From a checkpoint of a small transformer trained on Wikipedia.
Size: 11 layers, width 256, vocabulary 11218, 11.7M parameters.
Architecture: RMSNorm before each block, rotary positions, no biases in attention or MLP.
Training: a variant of Muon for these matrices, 513M tokens, 15656 steps.
MLP neurons of a small language model. Each row is named by its layer, matrix (gate and up: input weights) and neuron, and shows model dimensions 0-127. Each number is 500 + 25 x the weight over its row's rms, rounded and kept within 0 to 999. Numbers have three digits each. A neuron's up and down rows have the sign that makes its largest values positive.
A block is one neuron, or neurons of one layer that tend to fire together. After each block is what it responds to, as a language model described it from the Wikipedia text at the highest values.

L2.gate378:466472506462504491506496490562492534478508476498522466506497487547471473504489474518547473479481492482523496514580519453495503544551462491519512501503458495532497500484455499525516524470445509503491497497479476486475511526498475500541483491514509491435548489471460508533477484515460461519539516453461480477500508526490454484509498520501514477529481489510498503492503508485482538476466
L2.up378:522484507472486507511527483561532462481498474464509505478506437512462530506507487528559487506465473476517488480535512493503535522524507487498539467487500497534494529474482497517478536493470443531519489507509484480480511525500456514519496525529558503460545496500490499498468508548469529445513553518488541484477514514517499487498535511479482489495512467501541536556500477512475508485462
Clause-ending commas. Commas (sometimes fused to a word ending or semicolon) closing a main clause before a trailing participle or clause, as in "arranged, offering" or "place, because".

L8.gate141:483471495510477445491514446524518482504497536479501437504469441471488544531508517490481522500478465508514526530524535496494478493535519519520472525493521460507517522509454462522491479514464521520504547496494476460485520510458511530510506512508519511510471473503481497523502495477472472500513497470479444517523492478473489520495463491527509506427449500471497508543528451478516485520530
L8.up141:511518487497507478495487515486522492496494509489495466486517519549486512507437435516467525509504507513519573474524501519497490530543510502476486434449476518491507487514502545486489488498493506492500477527578499490534512484501533491464517490509535532516468511479513472508505480499509495482528502506490541483501538505498462471491500488525517512531484502517516473515484468482526492544475
L8.gate240:502491522508531537528488449495506468496503505527519523467528528512512456513521515518465486502494484482487513536534490521492531506501549511497509504465486470496512492501490505472480496529530459505492510538512501497504517459481543526479513514523506505540528447476510494479498488471507510487487502501515537506487502450439511501460462544511470504494484492515560516541507494507508543476527
L8.up240:534491505455498528446466523500509472540488534503482512520521541504482450484471538507494477499536523459504487510535519500458510537465518494467493521473530496495507428515492516506507529482486453478512500539482513480536513514496504485493474507502539525504485440508512488544500483558524493465465510482474461471506495483535551486472435440544473521490536462501501535516500507479480499468458
L8.gate272:512516481476486514546449502489540505491483470467459480508494479518511457524507489501539496519526511531492505521497504532474530557491526518512488513502430469515495489509441478551498481485548533504475516488548497543506479481467480505502467489474523489504528513481497503465510518510485502481514472548465508552532506534536508469479469505513515484535483489488488513461505481472447508511534
L8.up272:501484514496496521472508493492509452507517478535496511501511511502489542490496489481526505509496483463438466494492475508500519504490553475521472527474507547534531516521483503482521508546522502502501564502522498497553541501464495557499509471544530512486538547507511496499536490486512480486500533506478480481502543551553516523491509533542469465526497504508494494500495501503495483524437
L8.gate279:506468450470505479509468481486492424524481454499522545493544547528488532505485505522488490480477500484476541515504548531479504504488485494543447511490495508484503457462514485505502481517461542530521507494475506514512478512524482490463460488496502487530447497498521502488498492514501484480478526488532466501513535491512543544443469482503540487522497480523495524483524481517538514469462
L8.up279:476515506517495475516467482469543497459520497496477510501474492480523527501464475501528516515523507533481508512558499462515466502519582469501438508494466498475511503519486461477496513477489554495492499493492477475497444498494486486518506492512501473496543457462481539507501462509468501487503494504554519536479465475501491520454453483507476472534474530495476505513500463509519523470502
L8.gate339:544482537479487496482455479513514483511518508469542489508494469478465506514489490461452481495475458497490560473488521486515531533525517519508455480502502479509494534520499472464534532488516497522476467512516515508516528520467503480536490499519477503540506491505532497465465528517469491455456517534474510528516510508478502503505506471518532503526475521505518513488502493539465498478485
L8.up339:485527502494495465483488523511519471488501491482490515532529502439484497491538461472449467490476459474495482483492501462489520522497506552472503481535502495488545503528523484531504501507507503475481515483502515530517474529439498488479515499467503545485514504445513452452503483507456477456524499517498489482482434477538561492550483491491479490482479523511492494519451506500455487508468
L8.gate446:502460494520530496509510474509535498520531498495529488527497463503501454483512522498488478531476562521495485506503421495475506540505505495520473485525503472483519509523520507487517522524494516504518492448541506496476471474508487487538501450463495500533497496505550472505459511509493459482504541516466443485515523506482524512514526536500535498501485494503468473525489524533460519505466
L8.up446:489478491480534438466496489504504503480484482507480527512501500480508522518492509459561505483496470454462490512475493494496502506490473480509476510500500501456512507501454490499495567510574503480558525494481475460488496499533515524523441491496448505514513505483449515469508505483492504500497500466510518499510503487522538481509528502534529526529493515542511504517492516575472501517502
L8.gate577:520497517511494500489482511503465484484454541516483512477511494473479518519483541443453524499457515481482491505537535474483535512498530496514481475540471474511511503461520467461462522492445468502475513531489561520554534512518479518506458489495491496495512497465496493452529507500523513513502502517519528515503487549479521481468512520518547543488510480508481493501535512496504478483491
L8.up577:520486482522513501505459504515513524504474509500467529514525560514492456497453516510491537503471514515519485520489504524550523496452443510492490532519508491556520482496474488537497493481522519541540497529514519515553507480494503475468461511477482468464531521515484466495513446446526501512462534514510490496524535518501533470503473496530519481498504537531519525519509542494478507456490
L8.gate634:485521480505520497488486509514508510456469536496512513463532475476462486477500485502494458528495493513528513512498499486489522517500510488535506518501499432463496503522502496513503480515481497533513472538549507536500506482495523515513457446500494493474530457501516481535486493496535489492459533532499482516527477468516534502512503496499543478456501474527473518488495541522516488481462
L8.up634:499479520495479494500498544467523475488484510507515475531509538491502490500495483526497534504492490477503493525523474500496490515540515493507487521520481503526506493555485473527484482522553497510488459465540510508511477475510507474505521492518512500464472530533465520474502522489500547493517535517507528532493538536465516513476453421496442489459506506491445478501459508507496497533467
Compound hyphens, table headers. Hyphens joining compound words (on-field, anti-money, disabled-led, 2020-21) and column-header cells or pipes in wiki tables (Total, Pos, Term, Ref), plus list-item dashes.

L6.gate34:454512433480478471510536440468522521506517486510501507522510501509471512519526507549475525487518514506493479442517480506464516530520514450498534549457478548495518469545483468512532496493484510492506511497467558493509495512448508520470519494503508512499529501466504513457488466507510547522526502550480511493550502493467500511549511494479499452467519529508532478490515469456522514500478
L6.up34:507505548482507490513511508470486539516497533511499481498482497525481472499535497511496452521506525474496441489512496472458542513491559499517509483532539507474491475501497520489497533456540491518480490484469516476503504511480515504500490525505451447507504482483521475484472504516449464476466526479490495555520521502488482479525537463441534537506470517457499492455491481553463507478516
L6.gate195:524520483501485454488497524496511458502491505473495517471494527527510504519528503514514480471497502479476502471519464524495522476564510481538496518528514454545498516528484459504522477511475507494508500519476498475463526485530506501499454494485479518478530500490503514483489507519553525477465497518499500509512505494515502498481490517560511497521520473506467515493486514487456479524515
L6.up195:517540492520509451527548510502487491506555494531496491529444487471515499481494468455525500476470542494452524509509494472504516484554489480500467481496465537536503482513468537502527480481527494453486513509413493515485517502515488495491525520477493516472517497511520455496502500495487487507490512459513481535503520532518491506509488506524482483450499450468524486446477452495475524508506
L6.gate221:542540491544491476515505493487512470532509583514475521478484506514505480504456499492478481498478508505563522478474491535490508507507488487486532472500465518444505519528521501539512511480504514509478513509496542488515525518505481502494469465432458454497506478509526493477482495530519489519475537520467475522537549517479518512497532491491468523497497513472462521480537506523457491542512
L6.up221:500487477468499468505474519514501522484483504484472459465499528514531440514543532534526507490486486511477497444517434508550500441474548501542483514547531515516460510493485490488541455492513501495491540508495503478502480504499472517485524489510512515475517494504506502470480550461474495482464533512480488453494495499524507510547497453515528475471463466510544507484501470516534516511534
L6.gate296:435534525514509529475475488490533495466469503480531504506446505513504494467594464548517497546471512530506525531559497481556450473541521469517510472523475522505519495531491508512499483491486493522523483453489476485493458455498513535532518463463490515474512503495489514467462502471502502482512501516533485510513547473474523520514531486529478533485472476489518496511495519478505510552497
L6.up296:474523530460520460504491493467502510498422488509532525496514533527496505475539476474506484518493505495504533497511488503492477476484517495540466463517499566497489482515507534492482522499507477526467501525453476518456556524492520471518493505463465455499529463494481510492494489506501517504517495500475485478500538510424524489494496497519518493446477517503504475510476469497449497569528
L6.gate328:513539534508475499460492492450490511494482502495440490541486524520503483505459530454471502532496507491535540493504520545493507511529547510473469506513462559521526496540454554481478517490520433506539474457460479527488492503490523497515456475516507501476494504519478502509526510501503476517514495492519501513518510497504506517495481488541516444509488465497458491485464497526500518515513
L6.up328:508484490492494489500510464501467501500455518515501474461441541542509466533492520508501507502494472488488523511528512543497501458518505434507471541479524523481474511518506455463464480473533480506506492476515463545492522501485505475477517523542513467531533547527541516466525508477507480462541532523510511502509530463492504500501527497474499535498494517517493429519476524543487521490509
L6.gate337:473492510500514476510528491472520466512451520484487556494487527476513489532495481545517475470496509458525486510472479490463477479498520551538495502514496471499480477482492470468503482502525500551491474510493541534504510498518552522486499465519506455473526536512521500512476521501525532478498531515495528486550490458510486498514524432521509502479480493497484499509483476499464473533479
L6.up337:485497451533531521536496479468517511505505553466569482475522496489499490512492496486537510484484488460503534517485522510513496505476484518486510491550480519545510524522514495497527516517499443514516540479498492512534527494494496499556505482506505533525494483488531494500531491513436510545526531536567507462522475511512479478497498455510527499461491501514488458510495484481519483492551
L6.gate473:515461505448509488527521510501522476495520484469504527472491508476473486507497527552510488470537480562552509485488509486490486506490513532523464457529454472465503491536487472519468513474483505504472519518479507504450517503473453468462525465509487448486503472474529536488490548498472506498515507490486505501453534461522487541476531478528528546508520540540547504480511497524478473478497
L6.up473:529468542478499472518478477509476501535462521502496495519479450457525507462479531495515501480494545557530469496491502501523461467482513448544481520526503492492492515507515467489549493524485479477438531486447435496531471525570528504523513490469472504519512474488528539539492495542517503500508510510522552522548499494477508478473496485505500488463527497524535465484486467509477476550531
L6.gate643:486482507490476522513534476509444469497524478470518495460519501531533528522494529510521480531472550505502521464460543481532524451553440519549543505432485500483538538527477483537511461501551502487504475496496506510503489510502505514459516529500512497485525514510479510488462490477436548537462494536486492549489524494513502489522522504483489487477505467488492517472484507497494504529539
L6.up643:501501523474505494509545486489485498522526481529484506504525534485553522499494500477474503502480459482474539500531533522513478480475506502495481499511571490484487485507463531469536498471466534502518504496465512481510488476493499545541485497470494515481502442444498476477493457480472496514535521522513436488463507512491424476522490461470525520517519541531520495501508492511506518505492
Possessives and table-header pipes. Possessive 's or ’s after a noun (university's, country's, state's), and pipe separators in wiki table header rows such as Season | Club | League.

L8.gate96:488438482532520490510526541541508462508477483465500504476514524532456506517502504476496536472487472484467553457494485490493520524513468478497474429476466489536482501484493498546513522536494471514508492494495565517485531496468507519510482517491524469477535492535499495514479479492510487528474487534493492459482444534517480512491481456477547516520490485521495478472521497482490563516530
L8.up96:488434512514525500516518495485489511530480478516497508469478474458578503522514518522538505503469503515541493498485523555477536460512489486476533471497504507506462503487521495496491457456448502498545512499487458482477470513483493503518485508556465483466513471514499447486511541471510496496488499511513491521512496511525474495486479486488491479522507511516498547486448541455505510451472
L8.gate156:525469502470488447508485449496501488480513505495476510464499461519487492473491502515520530535482552515500483514529483460496460486529467501475499477524486507456466519500508471478506463468494534470506466500504516495470458487543527451489509487471484536512501455480489515483522534520486470471518509499492525482524472499505534554509490512486495463522476481504524449510510519514499501506518
L8.up156:511491486500558525497513502505503525528511475469531465490476521495506524486480523474506561530486483494487499472475499473496535506496491481506532479491513489474544518459498493500467495518520524486532507476503511514485519488490502475519508520509490463522554500475497561502519529496456537459464483510490512506509524494518460447473457445461494527511486475492464509498450439494549480460480
L8.gate160:494445480442519512494503444484466541505496532489486511528485485501507555494514509508485514520445492496504512516528533473448480499496471486497481493496473555483507530493515469531548475504503522515523515479469497477509482499503531487497482512489520475450495471524522513515515497481501488462488497529505505476516501522449495537564517503482498545510457505485483472471526513549487510475473
L8.up160:513466561512487497533513506502471502540516536512508461433502498466486508511475497472517488496491525445498495506471486491551466510520502489528525473506486498477477450489482472493491505428533488449499515505440477534519501465496515515496477477483527517490483468495512541489479507551490501517513490552529466511494484533527471515536503495530469473507503512505455530489497465486520490506486
L8.gate207:511472486479501511548479502520492467501479482520472512456475481525459492504513526479483494506505501493538467497486547481498506499497465464490493525499504546520493516500504502485469529460481547443485500478494504494520510518512471500551461530486489527536466480531481464512484518498491477479508501509538474485544505486492489489492516430515487488522460459519494484575504555521519532445541
L8.up207:528446512492538507527521464486524512491445529506490455499490492535467535544509475532510475472517512489493502479520538473549476488541487468494484545517500533463524528486493472518510499475479501503492494512497502483465502495497516470458507513503518478480520504455472449447521510487495484511482520525518522455493501504478456481476508465476486492491511483490519500502497538539508537482535
L8.gate401:532484504473494480536514505504508509471510497522558469481457505492499502466463562512541497521490478471484463507527544491478489457495509507448521479498508473520480471519506496536494490485490507495481505502479456530457520499495469504475501509535480446492499519479515482453460483477546515514476515520517503509496500523496472500511491480539501505478467490558528461488491522494505544506504
L8.up401:501466533496485510516498481503494501461557490545514490480500477543495482500472507508479502461498499508486515553513498489496439476480478468565527491499523505473491505515519497424502510480508535494492508491527449466538487524519563472528479473541513478529513451509470486522479472520457469459451466514502514513513512547506542478517460543512484511494531523469514552516559529515522479466511
L8.gate459:492521502501513546482488538525467502498501512494524503485495507469472423457508509479472490490526507510480486511525461505542486502522525507501487463531537503488482453454531494454467471465466527475545501453479518519480425526500539531470509486501533503466468508536462487538518497513512456474488510507488487507509519516495504499537459494503490501518499468500528496499512478470521471545520
L8.up459:584516453462506511481489500517479502488486498494493476527508480524498534493515511538499520449480500544478501499510508524480528486480497458504495491488458550493501487512496464532485499501498523463491492474503483490477484480502502495531511520497499469506512540479543485470500488511502522460498533492507537471470486445501515498503457480543484528476493536521522469513514508541505532476515
L8.gate572:524461478458528492556521489528512513480470494493484461431482481513506487499529467525495498550504482522467503487508506519537536484447560452432492528508458522488478478489444450489504501452516521507512518487454484555468479517504497479495508494494470534444510507482504500535517499521507495508494479535488541503532501549438518518472463496542501492519511527532518536491475503515544487512533
L8.up572:495536538562503505533481487535488508512477505520458524478498488528472529505483498533511492548502508464478491485468468455493488518536473443512526472497473531475510491488520483513531509483475491490498483479488497487442500503485494492495471520471545450461504512464537479496487539481488478511494500522483489470481481544490527516533501501476524511506495498493488515489465491493536497474509
L8.gate660:508499507441514484512538540551469495426534544460515496495487496483480509479530472512510492520523533512528482497513490534519470486480463490445528511472491492483492496508463502505481513495491428487501473502496493491502489519476503513476470505495486530490489512469506489505491524538496521481521499511456501465461460523505487532470504512500480512549513510478503554517449482529528533550480
L8.up660:538506504515541502514522499521507504529495494541468473481499461540492524518530502516535502450518511473500523487490485528476516501482519441456531498501530534522507520476474496516499518510466525475479509549521468460521486511525532526509525516518527521517495516473467513507485480481518502505485519478477521537493465543532519507531477499488435531496505459518515519475509477465473521453513
Clause boundary after noun phrase. Commas, and, semicolons or closing quotes right after a sentence's main noun phrase, before added detail, e.g. "the vampires, while", "sites, including".

L6.gate27:531483533471491516545515548466466466485478517502513481504528504524531455526464517517523501501503499534515478484496512535479481492506525522488478466548491486495486525484565500529458510454482491495474486470490481478521497502478530462507512502544516489467448470511523507538507548506508515447553503497523504457524522540535505532471473503541460519518495505498514512501491459473484507522489
L6.up27:523530479541520470547494453528528531471515515516485525516473483536521535496494502445506515507498524542485483490473524498502477500537525489513467492455492501488567479513494487470505496496500506470532507505532486488510461506528501512510529492540513517497504464470490514562504561529515480507470521510498485502503547502527491532519530526534473530515552526529498484495543499514465487465475
L6.gate30:503503483509512507486541483491494458502510466505518556527499502520482495459463557507501495496483533485525499512527501510460496491536525492484514508506507524460492541467478488502444517455515476463484495500513539513522481464511518496453474452507501447499501482542478511497507506509495497496443488484496468537511480481445477511504516516483501502447486512472517515506482516506512523487531
L6.up30:509507530484451517523461485513476501486476497461488531516510539511526475481528482485486500503487445520504516491507516529534444497501550488535510480476509464497453465483515489548476503496491502498506471475493529468509500511478475520497514471532505484443526514503492490523476497516535459494466504481487509548465494471537480457500529527544527469540496493463521521517509483483533474518519
L6.gate64:541460540492507523470501470493481536500495509525510510516509481529483505516481518456534495533530515508501475491505531486503478532507491491510504497440538484503510476486480456505521506449529494468439455494534551504503491553553551466523532481534538473477488494544475537479521499502504479507497498547523519494469510510532544519501502518460478512493516485537468543501486540511478537536481
L6.up64:537481477458520493520526496454460485504494491517514465518513469472518466467528531499493539484490465485486491536489510473525516481466485489498505463552501445484450508482513523437527551529510518511553473517529467488526500495516517534473535477492496493481480453510531548541487536519445495496471545497545466519479499469525520494516491439484489492484444512537510502512527502515501434498512
L6.gate70:506521488493461502537503467535535491468525496495560439452520502502540496519548503477513488466508467474493474478481511499521511515505535490484479487531466546509440531484462477526523533529498525492508496478502492527496471487467525510488475518511487500491505535518489539497478523565489525527452465508488552469525529497527538537500519471511523502496514514484499530511548482502536501488512
L6.up70:530491472449499499478544501492469454468481532539467481489499462444539470525508537497493539495510521476501552542474515507514484506474521488488527469497513482509479481453481510499508529507495524496509487486506483480533503430517497468480468505518497507446497498475520500496485489537541508464480524515514502526478515544503511518526508508534479445517553488527520456502502470494498499499498
L6.gate90:475488526471480474505484483498497456472504483471490513485500455541543493486481528505530496491540472471504498526488515500492493509516447491502533509488497475473443517507485496515509508474481505520523498467513508532483524538509496518487446470460537516493531541519500513469464513528526486510507521505475519466502452451478494511494507526548491488447509506542542491455502561485522526495528
L6.up90:546481456499495452501482504506535508545445490520487476548519526512504494495519499497501490505497497504465414500512447497470522478501501475500521496539510543450496478516468543526497520464483472515519465487517558497497546528545499502510486529481489494520503458497489525502467498516539561515495497538515513486540490489495469459509522508504478500474512488519513497493529508482511516489497
L6.gate214:465500509481523521503525514481493453478474471450503460486498513538491468481471502504506514514524496492492465500520509441465472534524514506478457520483486497504512485546491512506501523490500525508518507453488457487458538493490458470474496479507510512493481483465457492494516533500476531532477465511495516485496527474518554479502512551531510521464478518514494466538497475502519494490506
L6.up214:475495492540500501537472474510476474505513488499504498520560509476520492460446498483531473486491493530478462504510509476493449491516477557524508481544533546466473534511489518527495515472452535457521538488510555485490484498465527527507463530528544455474498472483534493457503501500516501451499505514479511527514551559469513508492520464452533525522523494499512521521483489512523494501540
L6.gate392:488456518481514508440512490563475527477564508473517434494463500494486560481504488504536492517505467495489530508560511461485528485480514523477463453529531521506510488498497475492519464524471521494505493516449509480495495498513500493493515479479495507488475477468533523489502491514450512503508515498483499516480475495449510496509467502515450540517498482516503504495507437535469452486491
L6.up392:511496531482503490514519518524513490532486539517476474522459502473502488514512507511519486487448534496541494503496511477526516496486506488492481516523485521489518505491489483526530454456486494494521493516512479534480508493526507537519488502503510447499490462546509493503498469464499489485436520522486440496502554484488477481542452506478484439483492502489547502492516508546458556470483
L6.gate419:520528519496476529516483514484471524442519481546502510515500544518490470489501537482483483507481504541502451483528452506514466465531536496525519502446507498517498518518463501494490462510485458493504517448484464495482498518423491533494492467515550519521512525493468468506510486505524513508470444526477497494511534494505466559491469505519519540512510468502521547500475493526497505498463
L6.up419:526508504501500535501530494517441538486524506503467532494509489512532515513475524513485489486514515459502494511511510529506497509502518518501482513494539487474490532521483521543478571475462506528495506530464495498511497481498505519512472499538517520489480522479499495523543571446440495548519500498500504521500488485507445536478441459483523434451501498545494542503537501527521480491547
Coordinating comma/and. Commas and "and" joining modifiers or list items mid-phrase, as in historically black, segregated; radio, television; north and south.

L2.gate403:493508483495543494532502503535501531512522494456540523480470520497498494506512544501476517534515469509531454448506466518509494502510555504517504503520475494495519539511521513531479502486498493579455512496503499518508496524494489486441534486475501511425529549511524489476572466443489531522495479513473460520536515456557503493502514485514501482502527505510464502500479463520486517510483
L2.up403:464482490513493483545490473562511523501563477488512469470499479493529516496494474489517511497472531498535489485458508537528507528479484487522526478476511482452486475486461532505507489527554527516483497524461508524516528509514454479444469458494504450474533507508511461522463468523482479510511557494466495526480525463499496534464495489489504509463488495507509509476525467527483497505494
Possessive 's marker. Mostly the possessive 's after a name or noun, often split with the name's last letters (Roth's, Presley's, compiler's), plus sentence-initial The/His/Its, has, and table-header cells.

L2.gate313:514482459513560480490465556500493491528490509506539508494493513484526472514497476531472482488500506499493503527499477478499487580491488532514487501528506503540487483535476468495467510517500484514479510526525484516491474545508508485525471455497536499494484482472473506501480494463443490498528495462531511545481467521557482518474471507521505523447501468473503449482489573487475502496508
L2.up313:492526462495419545533506488521506480491447485462514504541525538534506484479499452484530474466483519488460491493491511506489513504504477453508481522507492513509518470503492469490501502526499508514503497503515436509522478514494564542499484513545427538486493547519515521514524507479513501474527509493466494525459502490493469516507529478477456505515513505550422490476509520464495534513511
Consonant + ar fragments. Word-initial or mid-word pieces ending in "ar" (also "er", "ur") that begin a longer word or name, such as bar(rels), Sar(afian), Par(amount), Lar(sson).

L6.gate132:498476500474530533476547487492511476484487489491507511488480506538506529519491458521529485536569536515510497501483538498488527526490533534489467550495513487491535523503494499509492520481464511523444461521469509508490472498504483524528477514531486518495511475511490516550476490481473487479512501478486497450485463521489487530460517456480527495498468503483480484521509449498490520486471
L6.up132:482490497494545510503449507466519464471535473518516467480518478449499505522492467464517466515447478508474489496529530485471489523510516521478496490503502505482537513458542463481521499494463525507509513523467484540532475486481512510526471492542477518485452533509533491532542537508501519541495514448474432485515488464499561525475482508480487491520482499449521534488496486517491574534484
L6.gate237:502544506489518514506525511494496477521491471512493478485489527492490488517471512472459549538501530513486493456488490554470498499460545510504468476486482530484526515499496518431512518477497482501464491565477489490513495494459496499464533500525529483528511458530484454479487517494478526485517511458518474497527469500502500493517572485511439457459467486479500508518448509525494509501507
L6.up237:496473500515511540476501550539477503489492499486558448490523476476526511483462468495493514474533497531504506473495464490533540483510524493527520471509509499484497521504542477473490549439506488482501542463502531477504536484538488493479529479487529517481506558475494545488462471443513513500490475505505511508497504496500498480532503515561449516461472501461490499524494476507459489526509
L6.gate327:468499516462514543514487467480483525509496516500545522517499494480490493517493471506499499517504513526506495544502531507477506509519455476521492506479529476517470511480508526482509497482534487512517454481508516501517448507536487544469465483516457527519490472483489468454467506482503500549534502528510482490535485568488484541521520509520445495494503534493475498509497480558508474509482
L6.up327:500525542525516471562552512516500478494437505470528474484528433470474520542497481484506495507465513484546543504512459506470529514517504496498468496525494507452501510513483498499518509487550498494481449472497457518511477465517470502496515441483523461495454508494503502477455491492488570523523523471530521559537512474505490519490495481475493479479501465484507518492514481477468542491551
L6.gate437:506483493490512502552487488508467520524493500516524457518457480507476500527477521427523508527523489469518480521518519520485521473507506486481506514526513487497529524490540471462484527472444503492468509512481508509521459465485464551490434514555508482511484499488475524477460460502504503519454472536514476488487497492528527500512528497498488480467545476453504491506507466457484492494488
L6.up437:510526502539485539517481485485461482488519527505579519506471462509507473486486491443519475474520530513492487472512502474490524464518513458435486495497498498526521528527491445463517491509484541505519541497443515459544514510473547534511475515522472540508510537484507500482498519506510527522525537513508507500481478495507481520518549561540475530474545488466483472488516479454454504505483
L6.gate440:505468484491508496509504497518469510499506499527548503495496500473519492495469509510504501517516504467505499536500511504520519554491442526520496500530494494472501452533473483525549482497532506487469515518472483486463460515516494519490491493551484499461519489482459520539493520458520506474481475518503509478481488468517532485504497488507541499511506545510501495520521501503478524449493
L6.up440:504471478467529507516525500535475451493521511577459476527501489479485511490494490479523531455528485511515482496476560512492509510476489516481542461507448486497508489523509507522495521511506544487474516519483491493482502442472493517526500504542558473501465491508487486525517522516503522519478507526506498487509482456507500537528500473513467497519508510538518499513532467489508509490491
L6.gate452:524503472460491489516517519479518503533486469480483484468499484472511489511468476498484523466471529514507577463438552485488558474539485496514492466493526509458530483498516477469454480512490488492515502486502511455474489513496512482526531500474466548481506492478548512485472512483491501495490517494516488496515468529485482514536492466540511509486512508519475494486517480498527492470458
L6.up452:528522523512485526495485487487510525505502508498484480472518483505455465504461483483515455505538508546489530515500472491475522515502487495522487485472517475496504453475445483492454468511505449541515482491501504499502475487502468495448509466546520541456539503530553530480470473527496540453494504470466512537494535541537490533514472474520495522533495491505526502501529490517494530473511
L6.gate501:501530490487516488532496486481503469514516482497494487508430440501453514481503476491521498493545546490546475511535506502441517502496498502479469514485512497498467501526534499490540525530528499490508499503490501534538502534498538536474470487538526496507492484468501514501467504503539459501530520483519501457480517534506497504530529517506478480497511498480469497471504481529456510500508
L6.up501:431523478530528504503489508500479500504522511481520536489503476450471484533479495510532467444492457500501547488514511534483493508497484530486485498512528505509537510528534480539500518503461459488522514525514463449518509496515488506473535505530483485482500496445477486495463492475475482458482513481496524509511509486500481486520509521504447534464536517556474507484540523537478492496478
L6.gate638:495506494449501485488467468543507489490507499543511504511504477472507492470496484476487456509510494532521486510496511503464520521515466507483518464479483495463475484478518445468515468489462469520541518547477536515505538502522530496471490537464517521537450516483515508524442518505495537499464477516511439524469465477460517543490505522468529521478447525494497507468435492477478522493509
L6.up638:516491493478514521515462501511510528498499491471532501496517494485491516542497500502504504497524464536533505502491506537478492493516515512497508469544502477508497452469478469493501470527499492514504536530447534522519518483536498535525523477499470519478531494508491520487487488458501545483483552459513512476490491484519480488560525494485501482547483501514484498493458490498515513497477
Mid-word subword fragments. Short middle fragments of a word split into several tokens, especially ar after qu, g or cl, as in qu-ar-rel, gu-il-ty, Gu-er-ra.

L8.gate79:500473493507497536518471485535557467528506485531527471481457553481521511530503470515528509488533537549456479480453447505515488521553528496450520561495488540475510464479503534530523460486504550479511544488488501483462462520469528491501534510507439537463527481482481514515459481491508503467502494513522464537528488507540486499512520532524475522502488489479471489475542489465504523531513
L8.up79:491455507518517552493479525433471438510558484520504487540498510489514482538499456471484524525482521517525523482469485530512516493489502486505519476514502498445493503520472448509519483508510475481530472491456552509503480501496516523529500485487496521531467559480486514508501508484521481468501537556492485517516481523519483538549524501534539490521480518484446521457473512506500472527471
L8.gate172:450518480472452509459515520511519515511498466540521509525529497464499473489459476499516501486471533473515474499534544472499462523493527525465520470475491502516477495474503497505550495503499460510507494479528502521482473536506500465509492449495477521532549504510487496503499484468497492549494527484531473491474500500513474516473524507521504488472513511527481509513503570515497533453492
L8.up172:512539514499502526471485552514562526478481489534474516447578514447486478507495521503533489495496451540517493476481478503524507495487514505535528499447559476473512483485494473534509516483489469533474538491502528520555528474475513493504472475469475524541541498457500513500473514536480525529487503446532501489489515517530469514483522506517531460519492485511502477491531494484454471513483
L8.gate244:472534487504498494498436502456515527503446467522484476523476454529536463508490481500501514498484504492496548486505506564522498527473494451537525511513494467507516452481504506438483545487491504501527525465503519487533459526535490493452507475543499536510532480532488515516490443502512495488514495530481485518520519519474504520498526521476485518467512506511503485462471521510472494499472
L8.up244:500490452494521517495531509513489513528491528502473552507489498489529501503483482514580503484516533501507522482532493496521504524489503490538548512508542511454524572467488484482482498497452510501501530539498482479537520474471499515502493499529521522483527521491517464498484448505496490484540525520512495507486497570486477515514479490527488532471524508547481500492499535482542506502473
L8.gate295:533509528484490526513450497546509470484484548523503471475537439506511510504508501510534474461526525512508518501459474505528495518517515478515519472539502504460499481507471462518479528465500501514510523446533466502480489521519508479493507492483523512490486466486475541490482493502520502481487480500531525514513503520488499494537525508467492508508516466513471519487523447463496487483506
L8.up295:487533520537461511477476504530535518514481516516522526519510501520487478530497536482478522526480498495478459454486474501509507506515477481502530535452539500501510511503513500478499519519499534486488525531494515445484450502535505534485521468498515523527511474494548464489494487523494506488485460515516478507483483544496542469528500505463509522522486486477473463489509484518521465446476
L8.gate385:502446504489520495516469489480488505460535479496528471470542488535485529509509486464503506501491496514511488466537485523491498451524497479515513533495536535502546526483525479519513501526518493532503499494526492503485462475468499482529504522537501498524514488512499499498507528460486476487515534495482494479507523500484479483525544537491511485493485492522456535506464488491471477505428
L8.up385:497500479498551506497443498486504512564508472531494507505497504465469501514538440457492517500519520491456534485505495485486502532475507523466499465490504511491508471496534497520548496542499493535474491483524469471520467471490502538524469471452466517482512536499530506544529473463478534521489532502534478503497517532505510507516538527509537516477475504533500501517535535482493512459499
L8.gate448:497492487501538529482510465494543490517501488479536459477523482448488551504549501508489489532503467497457471496493504491513513515492469528506480465508502487512532570521512475496503460509459479515525526489482485478515480487508499500498523524499496508498495475465522477471478492495475531471475546488490448478509538525474503498468508518450495487454493454503513497477561534526487491474536
L8.up448:499531505473483526510498473496500506480486526492486539503486460501501548484530527511508494497467492525540487510459518476496528473495488505561503536493452511481507555487508483491531539539541473528452543569468530526531474507444541526498508496527516491484508551497488543471546506491520472480486545454515513488505497485501502514476487476493449528511508480482481539468482498479490465456507
L8.gate533:520490439532527504517500500521498511472533517526478482490490528498514551485481446506467508475500479533527499548505517529488495539518487509524521459512534501487524510504486491487538503492545505552489496529499480528507467538459545488494503481521491495490488542517517513505475496499541517498515556491549460491505510492496483502536516448527485504512525462493480457499512525509474478487466
L8.up533:489518468477517544549487486516471526527497487513487466470496471520477500516492539532512475503470465500488538476486508493485559504480537487479490514497455515505538538493478511479532519506564499495517507510517535465527496483454479508517527486551517525509535486506495512524509488472543492490518456510481496450480523527479468489506477488502470499434470506536474548540504497443428505465516
L8.gate682:503509484473471485527434488538534498535489543519515502530519510518491526521505482490496524524484504526461488517459480554505501506474496525472490510513491507503546560533513471524517494524538478532510527506438469488545525488493516513526456507491484487481507511489500451489519454530566491503521536516485515476492494497525516494509492481476550498495480494461518480466521509480499496511520
L8.up682:524506465468506507516505490501490511485552522489505518523492486507479498486488483505445460510471489497522521489470500517514553529492503482467475480496466471479515510518478515524515542507497514492494477522513511485509514491505482487506504516514521529491465473492479527516475511525522508549521512510484491540505462519495484479494512522537487488493502499530522465476549495496488472493478
Opening fragment of split words. First piece of a word cut into fragments, mostly surnames after a first name (Car-usa, Car-ville, Par-rinello, Bar-ber), also ordinary words (par-allel, sc-aly).